config = dict(
    n_layer=16,
    d_mlp=832,
    activation='geglu',
    tie_embeddings=True,
    init_std_down=0.0,
    warmup_steps=0,
    doc_mask=True,
    steps=7653,
    dataset='wikipedia_en',
)
MLP neurons of a small language model. Each row is named by its layer, matrix (gate and up: input weights) and neuron, and shows model dimensions 0-95. Each number is 128 + 24 x the weight over its row's rms, rounded and kept within 0 to 255. A neuron's up and down rows have the sign that makes its largest values positive.
Before each neuron's rows, "fires in" lists the words (lower case) most often at its 100 highest values on Wikipedia text that the model never trained on; "fires on" lists the tokens most often at its 100 highest values on Wikipedia text that the model never trained on.

fires in: "national", "where", "of", "institute", "for", "united"
fires on: " National", " where", " of", " Institute", " for", " United"
L9.gate819 [121 104 117 128 137 141 107 136 112 143 135 154 121 132 139 126 148 131 160 135 156 137 154 112 139 128 100 127 117 140 160 137 122 159 137 145 158 106 125 144 154 148 140 139 117 145 106 116 102 118 131 121 140  90  87 132 107 144 120 130  79  94 151 117 143 162 130 101 116  84 123 106 127 102 118 157  93 128 144 141 142 134 116 151 138 144 104  92 112 168 135 158 164 123 181 138]
L9.up819 [180 113 114 117 146 134 137 137 164 145 163 109 120 110 172 128 136 120 119 124 123 158 129 107 127 116 157 150  71 124 102 136 140 124 140 161 124  79 171 125 124 149 148  83 102 164  83 123 148 138 122 147 176 126 101 131 146 184 134  95 119 152 197 109 131 126 142 133 137 149 133 107 129 121 161 211 119 133 138 117 126 141 145  86 152 171  83 132  92 122 123 137 117 120 105 148]

fires in: "from", "at", "of", "attended", "in"
fires on: " from", " at", " of", " attended", "at", " in"
L9.gate643 [103 183 131 127 131 151 124 131 140 124  90 158 115 148 146 125 122 119 151 136 124 120 118 136 133 157 126 131 113 161 129 108 104 102  88 159 129 133 155 158 118 198  94 134 169 107 134 102 138 118 116  88 147 120 100 158  95 174 164 108 104 157 147 171 149 122 146  91 132 105 121 110 115 141 154  96 124 148 129  95 153 110 138  99 117 192 112 141 131 179 156 106 163 146 133 150]
L9.up643 [140 134 140 104 141  80 135  76  96 174 122 157 103 134 120 141 107 164 120 121 134 142 142 154 141 130 122 127 128  64 130 146 150  93 109 121 130 130 161 113 100 163 145 148 124 119  65 122 146 127 147 131 123 118 106 145  88 113 122 123 115 103 108 160 144 139 136 106 140 135 119 120 110  94  96 113 149 158 132 118 108 161  80 131 157  97 105 164  77 123 142 149 121 102 147 147]

fires in: "september", "december", "august", "rochdale", "sowerby"
fires on: " September", " December", " August", "by", "dale"
L5.gate716 [147 149  93 121 176 138 148 143 122 113 121  92 162  99 170 106 135 135 130  76  82 123 144  96 136 167 149 142 131 151 164 104 137  89 109 117 153 142 110  96 144 142 108 116  50 115 129 136 119 131 123 142 152 127 137  92 148 142 115 124 147 141 124 144 120 128 131 126 122 127 125 123 171 107 109 148 136 117 136 125 109  79 140 158 157 101  91 159  98 102 165 181 106 129 109 142]
L5.up716 [110 119 189 103 148 107 121  99 173 138 126 137  82 128 124 119 190  51 132  98 172 117 110  95 149 100  89 136 135 168 103 109 150 134 147 125 168 177  88 109 140  99 103 147 104 117 105 130 100 149 122 129 142 150 130 147  84 118 174  85 150 113 142 120  93  93 154  90 158  95  97 132 106  99  79 117 129 142 146 146 115 142 116  76 187 145 111 148 132 134 124 150 151 141 125 109]

fires in: "during", "both", "between", "along"
fires on: " during", " both", " between", " Between", "Between", " along"
L2.gate420 [120 111 129 127  69 111 133  94 136 160 107 116  91 141  62 137 150 125 112 129 131 154 120 109 134 147  72 136 118 174 136 103 114 130 101 105 170 122 146 168 117 119 126  86 106 152 124 123 118 131 169 131  93 130 109 109 149 120 156 128 137 135 111  78 132 114 132 152  94 137 122 125 121 137 126  96 168 119 144 113 115 167 100  91 116 155  94 123  98 106 127 138  87 157  82 131]
L2.up420 [124 102 137 155 111 148 156  85 146 141 132  93 103  64 130 112 160 146 126 151  90 148 131 160 144 104  88 117 158 129 125  91 122 150  96 100 118 122  71 147 127 154 141 137  72 134 135 135 132 113 137 128 164 135  84  90 135 108 145 130 121 105 111  97  93  99 136 149 104 136  79 116 151 127 117 125  96 114 141 173 146 165 140 129 117 141 147 123 148 126 143 170 151 124  98 138]

fires in: "of", "years", "in", "history", "de"
fires on: " of", " years", " in", " History", " de"
L8.gate747 [100 141 118 114 117 121 117 164 149 131 150 106 120 145 144 143 148  84 131 126 123 109 163 128 148 102  91  78 117 117 125 132 128  97 114 100 113  64 160  99 169 182 130 105 149 132 109 123 176 134 136 191 122 168 133 150 130 103 133 142 152 153 126 121 145 134  91 128 137 158 126 140 108 105 146  91 139 130 141 130 157 145 148 107 129 134  70 142 156 132 134 119 125 198 140 119]
L8.up747 [106 147 121 119 120 140 119  76 109  99 142 106 163 114 131 158  91 139 131 148 110  93 161 156  92 169 146 144 117 155 120 130 152 140 137 111 142  92 131 125 107 123 135 187 120 126 146  99 111  99 108 186 171  99 146 109 156 174 153 140 132 130 133 155 125 101  75 140 105 176 140 107 110 143 133 125 136  84 103 180 139 147 109 163 116 143 137 106  87 132 139 135 138 104 135  88]

fires in: "digital", "video", "american", "tv", "television", "cd"
fires on: " digital", " video", "American", " TV", " television", " CD"
L2.gate293 [163 143 145  96  77 153 142 123  94 121 116 156 118 148 184 155 105 149  74 152 122 124 122 102 131 134 141 115 155 149 117 122 127 143 117 154 132 130 136 132 111 147 155 125 121 153 145  82 110 137 151 140 114 130 141 120 125 132 109 139  74 142 128 116  68 115 127 119 161  75 128 104 183 127 107 148 205 215 107 130 133  89 179  76 157 136 128 156 121 103 136 104 116 110 144 102]
L2.up293 [127 141 141 102  93 162 119 132 141 143  94 140 138 101 151 110  85 144 105 130 122 121 197 125 145 157  99 108 122 147 118 170 131 158 140 136  88 144 134 108 130 157 104 134 149 112 126 113 138 126 118 140 107 131 123 112 146 143 115 115  80 144 179 103 113 122 157  98 146 104  93  97 178 122 132 177 196 137 167 108 113  95 171 131 158 144 133 126 131 128 128 143 122 108 152  58]

fires in: "not", "to", "from", "of", "for"
fires on: " not", " to", " from", " of", " for"
L10.gate572 [167 104 144 109 116  79 154 145 106  98 140 150 161 155 148 136 102  67 132 146 108 108  98 118 109 100 121 153 115 159 139 175 145 157 121 175 169 108 110 130 137 150  92 141 179 148 125 135 134 121 114 116 129 116 134 115 136 117 150 168 133  99 137 122 114 132 113 201 163 140 141 109 115 108 137 148 150 135  97 159 157 132 164 114 115 135 164 124 135  94  97 120 111 148 111 120]
L10.up572 [132 120 144  65 103  98 131 143 117 179  96 121 142 166 122 111 157 173  98 120 171 108  97  93  96 123 111 114 120 129 123 111 112 107 165 153 173 139 156 109 139 110  77 140 133 127 139 169 137  74 139 125 125 144 124 122 127 137 145 171 160 117 106 163 119 139  98 141 138 122 127  65 152 133 165 164 132 104 140 123 136 139  96 131 143 129 138  89 124 151 145 119 150 135 122 143]

fires in: "between", "of", "both", "cape"
fires on: " between", " of", " both", " Between", " Cape", " Bo"
L5.gate713 [124 130  68 144 108  97 133 121 139 156 157 113 139 104 131 121 114 153 166 154 155 176 120 128  80 134 104 151 105 139 123 122 167 128 137 108 114 147 135 122  94 171 163 155 121 136 132  90 120 144 131 158 133 136  92 151 118 112 132  96 119  76  98 105 122  99 142  99 171 108 122 104 129 154 139 138 142 166 116 123 136  88 130 109  94 148 114 117  91 109 105 163 171  94  98 116]
L5.up713 [140 120 129 122 130 191 113 123 127 151 110 127  91  92 116 112 181 124 182 134 126 111 129 173 146 172 111 108 152 149  93 122  99 143  33  95 126 115 149 136 129  94 118 150 104 152 126 121 133 145 140 152 140 125 119  97 162 101 141 138 123 125 116  96 143 119 134 125 128 119 150  54 164 134 138 134 103 190 132 130 142 136 118 155 124 148 132 158 111 135 146  99 104 121 151 129]

fires in: "the", "of", "in", "to", "at"
fires on: " the", " of", " in", " The", " to", " at"
L10.gate745 [123 145 141 125 141  95 132 163 105 133 123 104  91 121 117 138  88 119 119 132 128 156 142 125 118 114 110 139 118 108 106 138  86  59 107 125  91 140 137 140 170 107 140 122 161 137 166 110  78 156 163 136 122 125 172 138 178 148 205 109 134 134 122 103 148 152 137 160 114 177  99 130 130 130 152 139 106 167 161 117 103 177  87 112 166 117 148 113  89 159  98 151  93 126 115 165]
L10.up745 [134 152 106 154 151 129  80  94  66 138 104  98 143 126 142 140  91 158 136 114 160 124 129 140 130 135 107 118 155 143 145 144 134 131 135 107 127 114  96 113 176 136  86 137 113 137 119  80 143 101 137 146 152  93 166 126 149 131 138 143 155 133  85 142 123 103 125 138 109 169  93 137 107 134 131  85 137 156 132 138 134 163 136 164 161 178 191 161 102 102 136  76 104 115 133  98]

fires in: "of", "within", "during", "throughout", "in"
fires on: " of", " within", " during", " in"
L3.gate415 [109 118 156 131 106 145 116 103 158 139 153 112 159 125 134  90 160 109 104 114 124 134 159 157 127 111 167 173 155 133 123 112  85 138 102  97 107 100 111 142 127 129 112 118 108 158  95 107 137 140 114 136 145 119 136 127 130 139 146 130 148 144 152 134 122 105 106  92 158 118 149 133 136 160 111 112 177 139 139 107 103 139 100  95 120 143 117 120  92  99 120 137 144 137  76 140]
L3.up415 [142 150 112 150 123 168 120 140 119 197 114 110 145  93 146 137 120 166 119 103 168 133 167 164 136  96 137 160 164 115 125 109 139 129 112  98 119 120 122 103 120 164 148 153 141 124 129 127 151 136 119 167 111 123  93 117 110 114 120 140 110 113 133 134 157 111  63 100 157  89 140  90 160  85  96  81 112 140 127 115 166 112 129 111 148 121  98 116 111 100 132 112 147 109  79 117]

fires in: "for", "after", "of", "to", "honor"
fires on: " for", " after", " of", " to", " honor"
L3.gate555 [ 90  92 160 116 104 142 110 126 124 140 127 108 104 104  76 147 119 113 131 111 117 118 143 135 127  60 113  92  95 156 146 133 144 119 129 126 132 152 104 163 109 114 129 122 117 119 138 153 117  98 168 143 115 163  81 139 156 139 156 151 135  99 171 102 114 159 105 135 141 132 151 140 147  96 119 165 144 138 147  91 167 170 157 118  89 140 121  96 105 126 112 162 132 121 183 153]
L3.up555 [123 124 157 112 131 138 126 132 189 149 113 131 115 143 130 130  63 131  89 133 157 152 137  62 124 123 162 114 132 130 146 176 142 102 139 121 131 166 143  88 130 183 106 109 119 124 131 168 105 115 149 137 145  98 123 149 142 138 180 162 136 114 127 152 102 111 175 131  75  57 171 129 146 112 149 172 122 120 169 137 116 136 120 142 150 132  76 105 115 142 136 143 125 117 157  92]

fires in: "1", "2", "3"
fires on: "1", "2", "3"
L11.gate81 [115 127 136 143 132 125 137 165 143 144 122 140  77 114 103 105 137 105 123 184 143 137 158 129 154 108 106 115 134 123 111 164 113 115 128 134 126 134 127 150 149 130  91  95 156 105 126 108 144 138 111 115 124  99 181 130 142 132 119 155 142 118 151 138 110 137 133 131 121 101 171 142 103 138 114 127 165 102 168 108 113 138  96 147 119 153 120 136 134 137 147 133 147 185 138  97]
L11.up81 [138 115 141 101 177 161 139  91 134 118 129 149  48 111 120 142 133 114 116 170 141 152 136 127 148 136 120 142 117 131 117 118 147 144 114 118 139 138 112 153 112 130 103 157 142 126 129 115 169 104  95 146 141 184  99 114 122 114 144 134 163 163 144 147 174  72 148 175 160 153 181 142 122  98 145 102 105 156 136 161 176  97 111 115 119  83 138 114 145  94 141 119  82 155 130 174]

fires in: "to", "in", "population", "season", "championship"
fires on: " to", " in", " population", " season", " Championship"
L2.gate55 [144 114 161  97 136 121 138 103 130 113 143 118 122  71 160 116 125 110 144 115 128 136  78 143  97 137 132 124 137 117 141 139 124 137  84 136 118 131 136 141 123 118 200 154 125 143 122 131 106 119  89 129 109 130 167 164 160 128 182  96 132  82 115 174 125 146 125 112  97 159 129 132 118 103 148 143 122 126 121 114 121 188  77 100 149 137 119 118 128 102 101 123 113 149 121 128]
L2.up55 [146 148 118  90  89 132 133  65  81 118 121 112  84 134 127 176 113 204 139 163 143 134  93 155 182 103 132 157 130 114  82  99  80  84 168 137 159 139 104 118  94  97 153 107 136 113 143 133 146 137 121 125 100 112 141 151 123 126 136 105 150 151 125  60 104 157 106 119 161 141 154 131 117 127 163  91 112 121 120 107  99 148 127 118 144 136 132 127 100 103  95 150 129 122 137 125]

fires in: "as", "to", "in", "on", "at"
fires on: " as", " As", " in", " at", " on", " To"
L9.gate609 [134 101 145 104 111 178 146 187 118 122 155 145 131 153 130 149 138 159 133 132 137 127 139 140 151 168 122 145 134 122  63 117 124 119  70 119 145 100 114 127 115  89 142 134 133 166 147 132 153 150 158 129 123 158 125 141 128  88 183  80 135 112 103 158 128  93 134 104 104 140  93 183 129 110 138 101 127 113 141 127 128 110 123 136 166 144 128 146 148 135 127  96 148  89  94 146]
L9.up609 [204 123 138  97 164 115 148 125 149 130 138 151 152 134 145 111 122 148 151 156 152 147 156 156 203 146 139  98 131 108  73 136 133  90 143 140  87 139 142 137 112 143 173 155 131 151 130 137 129 103 163 114 141 127  87 115 122 130 171 116 130 137 141 115 165  79 116 151 155 151 177 126 108 125  99 115 134 127  84 148 131 155 122 156 106 105 142 139 113 107 108  63 173 108 139 151]

fires in: "for", "to"
fires on: " for", " to"
L7.gate772 [117  91 114 143 154 104 111 102 127 110 180 125  97 174 117  88 144 102 131 131 120 105  89 158 138  73  80 105  65 139 164 136 157 128 123 125 118 141 114 158 125 119 115 104 133 125 154 164 123 122 136 121 133 169 106 131 139 102 198 140 110  70 134 110 118 165 148 135  78 124  88 114 138  93 180 111 117 114  58 131 112 142 107 157 141 190 141  95  82 151 121  96 101 138 139  95]
L7.up772 [130 125 148 115 102 151 159 114 160 110 108 160 107 178 123 113 116 105 141 138 117 143 128 140 132  84 152 129  99 123 115 112 127 128 133 126 131 129 119 107 116 144 135 143 156 133 138 122 113 149 120 134 148 108 115 143 178 146 135 159 132 129 156 110 105 158 146 110 139 104  99 102 155 154 154 148 125 124 156 111 174 156  75 115 122 105 129 114  85 128 119 135 142  89 123 128]

fires in: "other", "of", "many", "several", "such"
fires on: " other", " of", " many", " several", " such", " numerous"
L7.gate719 [ 70 101 136 117 174 147 150 125 133 114 124 115 131 172 132 145 130 111 115  84 140 114 137 137 104  85 113 120  87 136 131 135  85 121 132 104 120 115 155 117 125 100 108 103 132  85 122  95 123 121 142 131 148 153 125 100 123 129 162 130  96 126 121 126 109 115 128 164 143 114 130 116 143 154 136 143 135 152 112 132 113 170 154 180 133 116 119 106 131 109 123 125 125  92  79 162]
L7.up719 [ 89  97 111 154 113 117 117  97 131 129  99 138 101 162 110 114 120 157 118 143 157 148 159 149 158 137 100 155 112 124 114 145 101  80 116 125 154 119 115 112 119 128 102  75 128 158 122 153  80 157 145 142 176 148 118 112 122 122 116 146 134 149 134 160  82 125 125 127 118 110 138 109 126 152  58 139 144 128  76 110 151 132 100 103 164 139 145  84 146 145 132 130 120  63 149 171]

fires in: "with", "to", "of", "in", "against", "by"
fires on: " with", " to", " of", " in", " against", " by"
L7.gate399 [131 115 151 131  78 124 150 164  99 134  99 128 101 118 126 153 102  86 156 133 139 119 128  96 117  81 132 104 169 140 124 136 143  96 134 122 140 151 178  97 134 102 142 178 138 171 170 150 137 125 120 156  94 120 142 129 118 139  83 102 104  81 114 114 134 148 100  90  68 123 122 116 100  94 205 142 127 127 157 108 138 142 116 134 122  96 123 127 115 147 116 122 129  96  95 183]
L7.up399 [155  99 122 134 113 158 140 139 109  99 111  92 160 112 114 120 141 106 139 129 121 129 136 150 147 176  67  83 136 123 140  87 128 130  99 128 158 140 130 168 153 120 135 116 162 119 128 140 157 117 139 115 155 118 146 106 111 119 137  88 112 112 149 176 163 102 137 140  93 114 144  92 146 112 168 117 123 108 107 160 111 130 169 106 146 156 114 134 102 128 129 112  85 122  99 128]

fires in: "three", "several", "two", "of", "many", "five"
fires on: " three", " several", " two", " of", " many", " five"
L8.gate263 [ 99 109 121 144 140 121 119 145 190  92 130 143  71 234  77 121 115  82 142 156 120 111 133 181 121 134 119 145  97 148 118 122 121  74  70  95 177  94 123 140  63 134 120 134 151 117 132 122  89 133 130 124 111 165 135  89 174 101 107 122 122 134 155 124 121 101 141 125 133 136 129 148 110 164 140 152 178 151 145 119 140 105 146 110 128 107 157 148 113 111 133 120 158 121 126 134]
L8.up263 [116  84 131 157 114 114 122  92 139 137  68  86 120 157  98 127 110 116 136 167 171 117 160 120 114 158 173 170  97  84 135 123 106 156 107  90 140 118 141 136  91 142 122 108 140 135 117 106 117 147 160 162 136 140 123  78 154  78 110 129 126 157  97 144  75 126 188 144  97  72 136 162 154 101 113 119 120 117 150 122 123 107 103 118 127 154 120 138  90  80 136 126 152 131 118 150]

fires in: "in", "by", "losing"
fires on: " In", " in", " By", " losing"
L11.gate501 [ 94  99 148  85 111 144 142 131 121 105 149 137 123 169 104 109 126 170 121 101 100 107  70 118 127  94  95 119 122 131 136 144 124 126 119  72 129 151 152 107 140 117 117  97 149  81 133 174 178 142 126 121 166 152 126 111  89 172 124  98  96 139  97 134 113 105 123 107 112  96 136 137 137 129  93 121 149 150 114 101 130 151 186 179 151 116 174 183 119 111  98 128 138 170 158 111]
L11.up501 [143 148 157 132 160 158 149 150 142  84 111 118 168 141 128 137  94 146 182 117 140 142  89 102 122 150 162 131 122 135 167 142 178 180 131 136  91 129 125 132 125 160 112 134 141 157 189  97 138 146 163 154 116 130 134 114 122 149 139 125 125 143  99 146 123  70 138 105 141 162 144 171 146 109 139  95 150 178 154 101 138 124 132  74 142 128  84 160 154  93  84 118 143 142 113  94]

fires in: "1", "5", "2"
fires on: "1", "5", "2", "3"
L7.gate268 [144 115 146 144 138 126 141 127 181 127  97  75  73 118  91  89 132 119 158 123 129  87 157 123 134 136 124 118 122 100 131 123 122  98 102 114 161 167 148 160 123 125 105 117 153 110 140 152 145 106 144  92 186 135  86 107 134 162 121 127 121 115 155 110 133 152 126 126 123  95 144 155 115 158 131 113 143 132 172 122 116 140 164 132 150 145 118 145 124 155 152 156 147 137 137 130]
L7.up268 [107 137 107 119 133 140 139 141 134 132 134 143 111 126 123 110 123 106  77 119 117 152 128 184 127 124 114  98 121 137  62  94 154  95 104 121 120 135 180 114 128 152  99 155 115 120 136 116 166 104 137 102 130 139 146 126 144  50 141 110 139 150  99 130 123 160 159 115 104 121 137 155 102 100 183 130 115 128 149 121  90 135 160 137 125 133 124 127 171 143 172  98 123 114 158  88]

fires in: "to", "in", "not", "into", "t", "the"
fires on: " to", " in", " not", " into", "'t"
L7.gate672 [166 107 157  70  98 130 132 133 129 135 179 127 122 120 140 137  54 120  95 133 106 119  51  71 118 114 132 160 116 165 158 171 149 109 120 140 109 138 116 141 118 120 113 112 140 109 105 154 139 112 133 116 126 137 119 126 168 109 101 142 128 124 130  93 125 151 124 149 123 146 126 150 117 115 137 135 127 134 109 168  91 107 161 122 108 135 151 143 119  85 136 148 113 154  67 187]
L7.up672 [139 126 161 112 138  82 127 159 197 109 159 116 162  93 132 113 104  75 136 150 145 106 183 137 155 117 160 115 135 113 157 176  87 170  99 152 126 155 142  90 111 104  81 135 124 157 170  88 131 125 128 152 133 121 120 146 142 134 129 129 161 143 139 157  75 116 138 128 152 150 122 150 132 111 141 140 107 113 146 139 154 109  64 110 137 108 129 120 117 103 165 111 133 147 126 127]

fires in: "in", "made"
fires on: " in", " In", "In", " made"
L12.gate532 [107 106  68 169 145 101 143 102 110 100 136 139 129 170 132 150 136 146 151 144 105 125  86 110 133 104 135  88 164  90 127 127 103  69 147 108 104 118 127 101 165 145 152 120 125 102 100  96 145 147  92 123 138 146 132 130  94 131 117 100 168  68 194 154  79 124  58 117 120 185 131 119  94 137 156 119 106 119 111 146 157 127 133 143 139 131 128 146  91 104 112 139 123 128 133 132]
L12.up532 [147 132 113 131 154 122 114 144 128  85 144 144 142 114 129 173 140 107  92 163 135 121 114 134 138 128 148 108 130 105 136 121 102 141 134 125 166 133 184 101 131  89  73 119  58 110 132 148 155 133 128 119 131 161 131 148 124 154 103 145 130 125 125 109 178 121  88 143 119 129 149 136 120 159 132 108 138 119 124 161 146  91 144 136 105 120 112 113 172 105 118 127 132 133 125 131]

fires in: "and", "in", "by", "the", "it"
fires on: " and", " in", " by", " the", " it", " they"
L9.gate720 [139 101 184 117 133 132 112 120  93 141 131 164  99 161 132 148 132 142 121 172 117 130 110 156 135 112 172 118 128 152 134 120 134 112 146 111  67 156 149 145 114 152 162 119 103 142 143 106 154 124 130 123 134 132 136 106 130 142 130 145 103 112 154 152 107 142 140 136 163 137 118 117 120 102  90 116 117 128 165  79 130 113 107 137 144 122 131 140  69  98 203 120 121 133 131 151]
L9.up720 [165 103 157  90  93 133 129 129 142 104 125 135 135 151 123 114 133 110 117 158 129 151  51 101 100 124 143 110 120 117 131 123 172 175  73 126 115 128 170 103 137 150 144 112 111 129 137 137 132 133 121 128 155  90 151 109 131 129 116 113 100 146 180 118 126 128 110 108 125 159 123 108 102 136 125  85 157 140 140 113 124 108 150 157 159 122 102 143 175 114 114 118 188 111 132 143]

fires in: "as", "a", "named", "appointed", "of"
fires on: " as", " a", " named", " appointed", " of"
L9.gate417 [117  96 106 112 115 128 132 127 125  88 147 104 176 128 169 129  73 139 100 114 107 133 126 146 109 149 152 124 120 116 128 119  97  92 132 121 112 116 140 135 136 118 113 176 129 119 136  66 155 146 132 107 117 123 107 146 134 120 135 125 121 134 152  91 113 145 115 132 110 157 141 126 148 138 124 164 127 150 137 143 125 115 130 130 117 136 140 121 127 143 111 155 132 149 171 122]
L9.up417 [169 172 121 146 105 134 120  99 156 125 116 121 117 107 120  92 108 119 131 150  71 101 102 131  90 125 102 165 139 157 125 104 158 103 127 105 134 115 141 154  98  86 132 150  93 122 121 137 142 119  96 107  99 144 123 116 133  97 154 138 105 135 139 115 153 161 119 161 149 149 117 133 134 145 127 139 172 133 159 169 101 149 118 159  98 113 130  83 122 122 184 127 156 159 112 122]

fires in: "the", "each", "last", "per"
fires on: " the", " each", " per", " last"
L10.gate160 [134 155 106 105 118 149 126 121 136 152 169 125 123 106 157 141  92 102 112 137  92 151 112 138 128  99 135 128 113 119 109 147 143 110 107 102 170 123 113 131 109 161 126 114 145  90 111 119 157 155 141 111  91 118 127 114 125 111 113 106 143 122 113 137 121 129  82 110 165 120 112  86  93 115 127 176 161  85 110 139 107 123 160 150 148 125  86 158  91 113 127 100 130 152  98  93]
L10.up160 [140 169 176 128 152 145  98 141 144 119 130 125 115 129 131 120 129 162 186 125 173  95 112  88 158 160 153  93 164 115 147 143 118 154 128 117 125 151 119 122 116 130 142 136 125 140 106 141 138 133  48 125 137  93 150 105 150  92  94 132 139  93 123 165 124 113 118 152 153  62 126 135 116 117 112 149 152 137 133  96 151 149  52 108 157 120 132 135 143 145 110 132 137 149 105 118]

fires in: "of"
fires on: " of"
L2.gate61 [134 117 190 154 146 118 144 125 121 159 145  66 165 121 154 112 103 115 166 112 137 136 117 138 145 107 155 125 135 141 121 124 145 127 153 112 131 166 119 125 101 107 115 125 112 131 126 105 145 129  96 109  64 116 136 124 149 110 115 126 148 156 121 132 151 146  65 123 133  95 116  72 114 148  93 115  97 129 105 149 102 165 118 124 139 150 113 115 102 143  86  85 130 102 140 156]
L2.up61 [125 127 150 136 139 100 107 105 142 160 122 128 157  84 135  94 123 132 129 158 134 152 146 119  68 125 116 126 141 146 124 122 126 101 116 130 166 132 120 137  65 121 165 230 147  94 132 138 104 132 128 111  86 135  98 121 135  76 108 133 140  98 140 165 122 124  73 128 158  69 112 147 109 132 145 123 125 156 106 161 141 136 120 125 124 107 153 123 121 148 140 136 184 101 119 136]

fires in: "in", "post"
fires on: "In", " In", "-A", "A", " post"
L7.gate49 [125 128 119 111 129 129 149 110 103 116 147 118  36 177 139 178  85 147 125 151 134 111 124 153 118  72 139  94 108 153 114  93 139  73 135 118 125 105 163 108 167 147 149 101 129 123 115 113 168 164  89 142  99 134 138 140 149 157  97 128 155 109 109 143 148 107 184 115 110 112 196 135 126 145 132 125 145 147 137 133 138 120 121 125 103 118 175 116 160 130 100 163 122 129 137 123]
L7.up49 [142  73 123 133 117 135 143 155 108  77 125 126 150 116 171 173 110 113 139 121 131 130 133 205 142 107  90 131 137  90 113 162 132 138 124 135  97 121 133 143 131 137  87 129 150 144 149 155 149  94 140 145 146 131 125 134 130 152 109 128 119 111 177 102 140 130  93 126  82 161 123  97 126 140 131  77 132 100  98 132 114  88  87 125 133 150 130 117 141  93 151 117 190  91 161 159]

fires in: "not", "without", "to", "however", "only", "t"
fires on: " not", " without", " to", " only", "'t", " however"
L8.gate445 [156 114 153 119 111 122 180 101  86 137 148  79 139 125 125 124 143 104  97 104 144 113  97 146 145 151 132 126 130 142  99 156 137 141  94 145 114 133 115 113 123 130  83 153 186  83 148 153 156 122 134 148 104 101 154 113 153 111 103 145 133 162 138  73 126 132 138 154 117 150 128 132 114 135 148 107  87 114 118 122 165 111 117  86 126  78 115 114 139 116 160 148 147 116 132 126]
L8.up445 [180 121 141 106 140 135 123 144 167 107 112 169 136 104 168 125 182  88 147 108 140 153 109 124 141 129 118 107 153 131  70  99 127 122 125 134 147 121 141  76 162  91  95 162 120 109 137 127 124 101 138 125 114 102 102  73 150 130 131 122 152 105  92 138 139 107 117 111 130 192 113 113 116  83  97 159 137 161 116 152 127 110 104 106 126 136 109 145  98 108 118 115 168 143 124 134]

fires in: "north", "end", "cameo", "ending", "mid", "ended"
fires on: " end", " North", " Mid", " Came", " End"
L2.gate483 [141 114 111  84 126 136 147 138 124 140  97 135 151 128 113 139 136 115 144 125 140 137  96 113 136 113 133 132 112 110 120  81 138 122  82 161  98 130 110 116 154 106 133  61 120 106 154 140  93 122 100 152 126 115 145 143 137 108 155 113 136 172 153 109 155 138 111 140 123  98  74 160 159 118  79 124 105 196 112 126 139 155 157 158 187 109 142 153 117 145 163  88 112 179 122 146]
L2.up483 [104 135 114 107 131 162 133 134 130 119  95 144 156 145  76  94 137 105 136  90 112 138 158 131 105 147 114 124 111 133 128 143  93 151 169 108 212  82 108 129 132 183 131 104 122 142 126 171 195 151  88 142 124 139 138 123 178 137 111 120 164 175 142 121 114 136 160 118 137 119 115 100 158 133 169  90 123 142  93 115  98 113 107 148 142 131 124 148 144 104 107 149 119 145 124 131]